From a checkpoint of a small transformer trained on Wikipedia.
Size: 9 layers, width 448, 7 heads of 64 (1 for keys and values), MLP 1792 SwiGLU, vocabulary 32000, 54.5M parameters.
Training: a variant of Adam for these matrices, 491M tokens, 4118 steps.
MLP neurons of a small language model. Each row is named by its layer, matrix (gate and up: input weights; down: output weights) and neuron, and shows model dimensions 314-441. Each number is 200 + 30 x the weight over its row's rms, rounded and kept within 0 to 999. A neuron's up and down rows have the sign that makes its largest values positive.
Before each neuron's rows is what it responds to, as a language model described it from the Wikipedia text at the highest values.

Responds to: Punctuation separators in structured text, mainly pipe cells in wiki tables, plus slashes, dashes and parentheses in lists, scores and years.
L5.gate1144,256,280,203,258,207,199,183,184,198,182,217,175,200,185,211,222,187,187,211,176,230,203,205,182,205,200,158,229,162,150,216,151,152,224,224,165,213,195,193,237,190,202,203,140,280,198,195,240,216,205,206,201,221,240,248,221,207,211,202,200,197,249,187,237,226,211,176,190,180,217,204,208,253,199,161,240,175,211,183,208,204,213,211,181,242,185,176,213,139,211,167,165,219,245,217,217,219,200,194,221,242,206,241,160,257,169,157,268,211,247,175,192,216,206,221,192,252,187,224,167,199,217,171,247,304,148,235,244
L5.up1144,235,219,203,218,230,235,161,200,183,257,154,222,223,236,171,269,178,234,185,238,182,229,227,181,247,199,215,205,271,171,174,205,171,167,187,258,205,201,193,240,176,255,172,230,190,221,135,244,181,186,245,189,189,185,193,238,184,242,211,163,263,226,158,153,259,211,256,164,249,239,185,242,204,204,196,160,174,231,204,210,183,169,138,161,206,192,273,228,178,191,206,200,269,223,211,202,185,208,165,245,192,249,205,179,221,186,249,187,199,246,201,197,230,159,206,215,223,161,204,136,218,227,183,201,196,190,212,254
L5.down1144,171,192,196,233,175,235,157,212,214,229,210,209,220,170,163,217,167,214,230,243,188,202,153,248,183,173,233,263,183,215,178,202,203,186,167,206,209,201,194,188,196,218,147,176,238,243,171,244,225,228,239,211,221,162,154,204,137,247,179,191,219,180,162,161,236,206,242,195,175,201,169,207,246,240,206,203,201,200,212,184,197,155,182,187,163,223,289,162,215,182,231,218,219,205,160,164,248,210,204,229,185,221,194,237,275,182,264,146,169,208,207,187,239,152,199,174,155,224,191,193,229,193,175,219,144,218,208,243

Responds to: Commas closing a sentence-opening adverbial or prepositional phrase before the main clause, e.g. "At the time,", "In 2003,", "As a producer,"; also some periods and list markers.
L5.gate1416,229,166,291,190,200,188,203,236,182,170,223,176,188,253,170,217,140,239,220,216,133,223,174,211,168,189,202,236,158,149,237,208,180,199,176,206,156,187,196,177,262,169,217,197,181,222,136,231,188,215,195,243,156,200,147,216,146,149,162,163,228,239,192,207,156,260,200,173,165,196,195,216,183,192,220,139,209,232,245,192,159,213,216,230,189,198,205,233,169,238,233,191,209,249,230,195,189,214,221,209,212,200,178,164,169,162,204,210,208,248,234,179,167,227,194,224,191,197,222,171,184,248,217,217,146,220,195,166
L5.up1416,197,168,177,204,141,205,227,215,203,203,169,197,183,268,168,177,171,242,225,234,163,198,215,218,202,200,246,185,185,198,204,168,161,189,220,238,158,239,177,189,184,245,225,229,194,232,174,230,186,179,210,219,159,209,186,275,225,239,231,201,197,206,174,260,220,181,216,230,217,228,245,172,166,232,208,159,230,222,229,172,234,235,195,223,201,217,177,160,210,204,226,206,187,201,215,123,206,167,226,164,228,228,178,257,201,200,200,179,202,205,260,210,156,146,200,206,167,250,178,115,231,188,261,216,168,215,208,219
L5.down1416,215,261,227,188,174,202,150,150,214,221,194,194,200,157,205,196,172,222,259,215,241,210,184,180,197,212,192,243,197,197,204,218,252,209,225,177,222,214,226,202,216,219,126,214,223,179,210,189,211,180,156,171,275,265,220,189,169,208,177,151,248,122,205,204,222,203,219,161,234,212,223,154,243,231,177,155,187,175,200,229,196,129,195,248,197,214,147,198,173,195,238,253,181,195,233,233,175,206,172,246,169,181,218,200,218,255,227,195,186,167,209,175,216,173,195,236,240,219,244,235,198,132,184,200,199,205,160,166

Responds to: Commas closing an introductory or subordinate clause before the main clause, in narrative prose, e.g. After this, / However, / In 1790,; sometimes clause-joining and.
L4.gate1535,235,203,197,224,233,206,223,209,206,122,211,168,222,207,292,201,164,176,179,228,223,207,209,201,197,181,237,155,223,171,210,191,185,199,203,184,172,200,180,182,183,218,225,210,199,219,159,237,240,217,199,142,158,214,210,224,221,127,207,216,165,228,257,169,195,195,180,186,174,207,166,200,139,186,171,127,223,171,173,144,219,184,259,197,170,219,167,201,179,210,194,180,250,243,221,177,193,170,268,200,195,175,189,191,224,186,164,272,227,237,214,201,221,169,192,230,181,225,165,187,158,206,160,196,266,205,221,206
L4.up1535,187,255,187,170,218,167,206,154,200,203,154,201,200,175,164,172,180,157,261,176,170,203,184,172,218,204,189,211,188,256,174,153,174,178,227,174,133,136,183,231,165,211,197,216,155,160,222,247,194,167,180,170,237,210,172,161,189,229,197,236,242,196,229,167,222,179,219,208,175,148,227,156,219,213,196,205,155,236,199,133,238,170,216,215,232,249,186,221,252,227,158,190,162,166,171,159,174,213,247,217,204,216,214,221,206,191,231,216,208,228,152,199,218,181,154,191,163,158,241,173,167,193,206,220,157,227,170,230
L4.down1535,140,181,192,200,209,193,241,168,253,182,163,122,197,181,210,233,238,175,225,170,183,200,169,205,169,215,247,196,213,247,258,161,142,203,191,168,203,240,208,209,172,168,188,221,166,178,200,108,232,206,198,214,230,198,218,148,227,217,233,210,153,208,234,228,235,218,168,170,181,175,218,183,205,270,252,203,228,186,191,163,206,186,227,157,178,202,144,177,218,218,200,176,184,218,188,164,191,211,233,183,175,199,165,209,155,250,284,159,184,311,206,194,180,173,161,195,217,203,176,159,202,228,146,184,291,184,181,244

Responds to: Mid-word fragments such as CJK characters in parenthetical names (龙''岭) or pieces like "Carr-i-ón"; "of" in census "As of"; table "|" separators.
L6.gate10,194,132,194,231,166,193,205,217,204,188,207,216,169,185,192,200,252,105,264,211,179,220,184,193,197,259,158,189,204,198,167,226,222,261,195,187,180,155,260,224,168,160,209,183,234,204,222,190,263,265,189,91,215,192,213,211,217,195,211,207,196,182,154,197,183,207,211,213,180,183,227,172,204,239,241,208,192,222,194,208,166,224,227,231,177,169,171,229,224,235,193,182,211,209,204,209,224,236,168,155,207,171,215,213,232,198,214,217,178,176,220,180,244,230,234,211,171,175,176,214,249,180,158,264,197,146,199,231
L6.up10,162,164,251,243,156,127,210,183,160,222,173,248,138,223,208,249,183,172,242,189,249,239,207,225,184,245,201,238,186,177,170,200,179,208,205,203,219,200,198,179,200,205,232,243,231,223,211,198,192,253,178,263,203,192,257,217,234,167,209,241,182,209,174,215,211,205,151,200,231,210,201,272,244,205,206,241,211,133,174,187,186,197,225,144,138,200,184,198,200,217,275,171,230,253,202,224,231,251,256,195,228,211,176,288,186,276,169,191,182,166,196,202,243,209,224,158,203,214,126,209,203,243,163,182,224,147,174,264
L6.down10,168,218,139,198,189,181,240,172,207,225,187,167,195,252,244,195,124,194,154,199,131,171,200,159,218,189,222,195,156,204,243,144,111,211,179,204,218,190,208,161,195,213,178,207,202,196,253,162,152,156,183,188,199,196,198,170,232,162,149,194,257,222,163,230,177,199,195,225,184,221,202,311,202,228,200,236,239,217,193,241,186,188,211,163,147,170,190,230,139,167,215,184,231,174,210,184,215,177,241,249,188,201,220,229,188,187,220,203,253,151,216,172,199,165,236,228,173,261,200,173,237,180,213,200,192,262,243,186

Responds to: Pipe separators and numbers in wiki tables of sports stats, chart peaks or vote counts, right after a numeric cell (e.g. "| 2 |", "| 3 |"); weaker on mid-word pieces.
L4.gate326,227,213,211,250,194,187,198,238,197,152,232,184,210,208,266,218,193,227,188,217,177,222,130,176,208,198,159,219,212,186,199,172,179,218,214,194,230,231,154,183,259,204,263,193,235,227,220,152,236,208,189,228,231,142,230,199,232,237,174,213,201,217,255,188,221,233,207,227,282,182,199,186,168,244,167,251,243,170,191,156,192,223,249,144,210,145,155,195,175,195,184,197,203,184,258,208,222,200,197,197,178,207,178,210,167,130,244,245,217,259,144,206,160,222,221,163,171,213,200,243,167,231,228,210,250,161,199,209
L4.up326,195,243,191,205,209,201,219,235,187,216,235,163,203,160,166,173,182,170,227,164,203,207,194,219,248,148,206,162,243,221,114,210,188,177,228,240,212,220,219,214,145,183,211,191,272,183,222,151,188,206,255,178,161,168,209,206,223,201,158,218,232,205,181,231,171,247,183,186,228,200,172,173,188,275,206,244,164,205,180,201,161,103,228,181,161,216,202,231,218,149,255,193,192,212,240,247,208,200,203,189,205,202,201,206,228,192,196,184,223,203,215,236,182,278,213,188,208,228,173,232,230,181,232,224,203,210,190,157
L4.down326,171,240,182,185,219,183,260,195,179,193,200,172,219,166,201,152,235,202,207,146,196,240,178,172,242,196,143,192,205,220,139,190,218,190,248,180,223,213,228,190,130,211,224,147,175,243,238,285,220,240,123,148,225,198,201,226,209,199,214,263,170,226,190,223,207,220,256,205,212,180,212,224,208,208,252,215,196,227,183,211,212,229,212,231,181,197,174,204,198,214,222,210,198,171,274,186,230,161,160,196,181,181,159,225,196,147,248,187,217,244,178,210,180,206,188,219,219,208,258,196,194,150,209,153,175,260,182,226

Responds to: Pipe separators in the header row of wiki tables, usually right after the first column name (Pos |, Date |, Season |), plus occasional header colons or "or".
L6.gate1118,211,204,205,196,180,178,217,239,192,192,209,191,184,258,241,209,172,210,238,187,197,193,212,192,240,189,216,214,184,215,195,176,201,184,169,229,175,179,199,219,173,202,188,240,248,176,183,223,175,238,256,224,180,202,193,190,182,200,204,209,176,219,241,221,261,179,205,217,181,177,206,195,181,233,177,261,201,208,182,174,214,181,206,212,256,220,230,186,221,222,204,217,177,206,191,195,208,204,283,257,214,238,182,205,182,166,229,217,213,206,222,239,208,175,163,177,147,148,152,229,185,141,126,226,206,213,189,248
L6.up1118,185,177,233,195,213,218,168,214,281,196,208,189,222,240,211,217,244,191,172,159,172,171,230,231,208,195,173,219,170,251,237,180,210,176,167,175,173,197,205,227,225,193,174,223,212,293,194,257,194,178,169,179,138,195,170,224,217,199,222,218,169,180,211,221,242,223,234,209,166,237,147,176,167,212,194,206,206,171,137,231,241,228,188,170,241,222,212,232,136,270,256,218,239,253,225,249,267,154,234,233,218,213,170,182,187,191,227,156,196,228,230,218,196,212,205,173,203,180,156,168,133,189,129,203,188,250,218,217
L6.down1118,159,258,176,213,215,191,219,147,166,255,251,207,237,226,190,238,205,250,211,202,187,201,180,212,224,176,215,207,219,149,229,219,210,219,202,225,191,194,264,238,195,223,199,210,196,174,202,289,179,183,211,216,137,203,209,244,222,169,197,143,200,173,249,199,232,260,212,211,173,173,173,212,196,216,201,252,275,189,135,224,201,182,228,238,212,192,245,183,165,178,183,128,212,219,222,186,219,233,236,249,133,203,211,228,178,171,196,179,211,185,247,212,197,172,220,228,212,222,215,206,172,185,203,230,232,190,220,257

Responds to: Commas ending an introductory phrase (Historically, / As of 2012, / By law,) and subordinators like that, when, because, just before a new subject.
L6.gate1621,209,183,233,129,216,186,215,178,203,222,194,243,268,214,219,215,152,175,186,175,191,189,207,193,188,208,146,231,213,220,211,191,144,163,195,186,228,235,170,130,183,208,201,209,199,192,172,196,177,199,228,169,162,188,179,207,186,214,238,141,207,201,195,173,159,166,210,264,239,195,152,235,213,142,228,207,232,234,118,182,206,210,185,193,236,204,235,168,190,251,184,218,232,202,229,234,149,194,186,274,177,153,205,181,147,228,249,207,195,223,199,190,155,178,256,196,180,190,231,196,242,241,180,258,196,247,240,151
L6.up1621,150,178,207,186,174,156,222,173,226,204,172,185,216,174,198,189,202,147,181,145,160,147,187,208,195,182,205,178,245,212,209,208,214,182,176,195,192,237,176,175,268,215,197,144,213,197,245,230,201,183,176,149,162,196,171,207,206,162,147,147,209,191,162,212,179,192,232,221,226,211,224,174,158,157,192,193,201,193,169,165,149,169,204,179,196,212,171,235,215,176,215,272,176,201,191,220,186,206,231,225,200,203,168,206,240,175,242,207,137,226,186,215,212,189,211,202,213,186,234,159,223,186,180,225,186,213,234,221
L6.down1621,215,198,198,153,239,223,234,190,185,248,175,268,236,207,154,199,240,223,216,161,233,204,197,230,197,173,142,195,153,214,186,227,178,189,162,205,160,195,189,177,163,223,248,193,257,255,192,154,198,149,209,186,205,198,192,199,201,212,187,152,210,251,224,161,235,258,215,244,255,181,240,223,202,215,229,195,206,188,161,214,196,206,220,174,199,156,175,210,218,181,147,221,159,193,193,232,215,209,224,253,230,183,188,173,238,179,241,219,182,224,203,240,168,182,187,193,157,201,215,169,198,208,158,167,184,169,200,149

Responds to: Tokens finishing a predictable item in sports, political or biographical records: final digits of ranges (1803–1879), surname endings, states after cities, "the" after against/won.
L5.gate956,217,207,151,185,231,180,173,248,174,183,136,210,196,202,259,205,159,228,215,153,206,185,150,188,219,176,151,187,205,228,212,243,200,182,179,216,167,170,177,236,155,137,181,181,179,210,194,176,221,173,188,143,198,248,227,171,202,118,242,175,153,158,153,221,177,207,220,208,210,183,155,212,204,270,186,246,194,171,250,175,219,186,208,172,174,207,207,180,220,261,208,173,153,241,189,274,201,197,220,176,207,220,200,191,217,180,168,172,202,147,211,181,173,143,241,200,162,183,214,219,234,239,188,186,166,201,207,205
L5.up956,281,209,196,212,271,283,191,153,194,208,196,204,180,174,194,196,156,196,217,193,266,206,168,199,230,214,167,239,249,186,179,225,169,201,166,229,247,176,198,151,235,239,193,212,264,174,163,170,265,260,137,202,199,165,159,203,211,268,162,216,206,204,195,205,217,233,168,216,207,161,228,228,209,182,207,216,222,186,168,203,223,177,298,185,164,238,169,186,190,225,202,221,234,228,221,206,215,218,190,204,210,212,164,209,255,176,227,190,188,176,216,205,235,199,191,206,219,261,199,257,212,192,237,231,182,182,208,183
L5.down956,162,214,213,184,198,180,180,279,181,246,189,199,192,216,176,237,241,202,218,124,223,193,243,223,229,256,179,162,210,207,156,195,164,227,215,240,152,157,193,253,189,207,201,209,193,188,135,214,222,236,257,222,189,174,172,197,181,160,240,198,191,206,203,212,194,219,130,204,233,188,213,201,240,262,173,232,176,216,205,211,193,193,197,236,136,180,208,148,223,220,156,230,183,260,203,180,234,194,195,182,225,183,177,251,237,230,178,177,150,182,196,290,156,229,214,171,165,241,175,222,168,189,201,166,179,227,263,214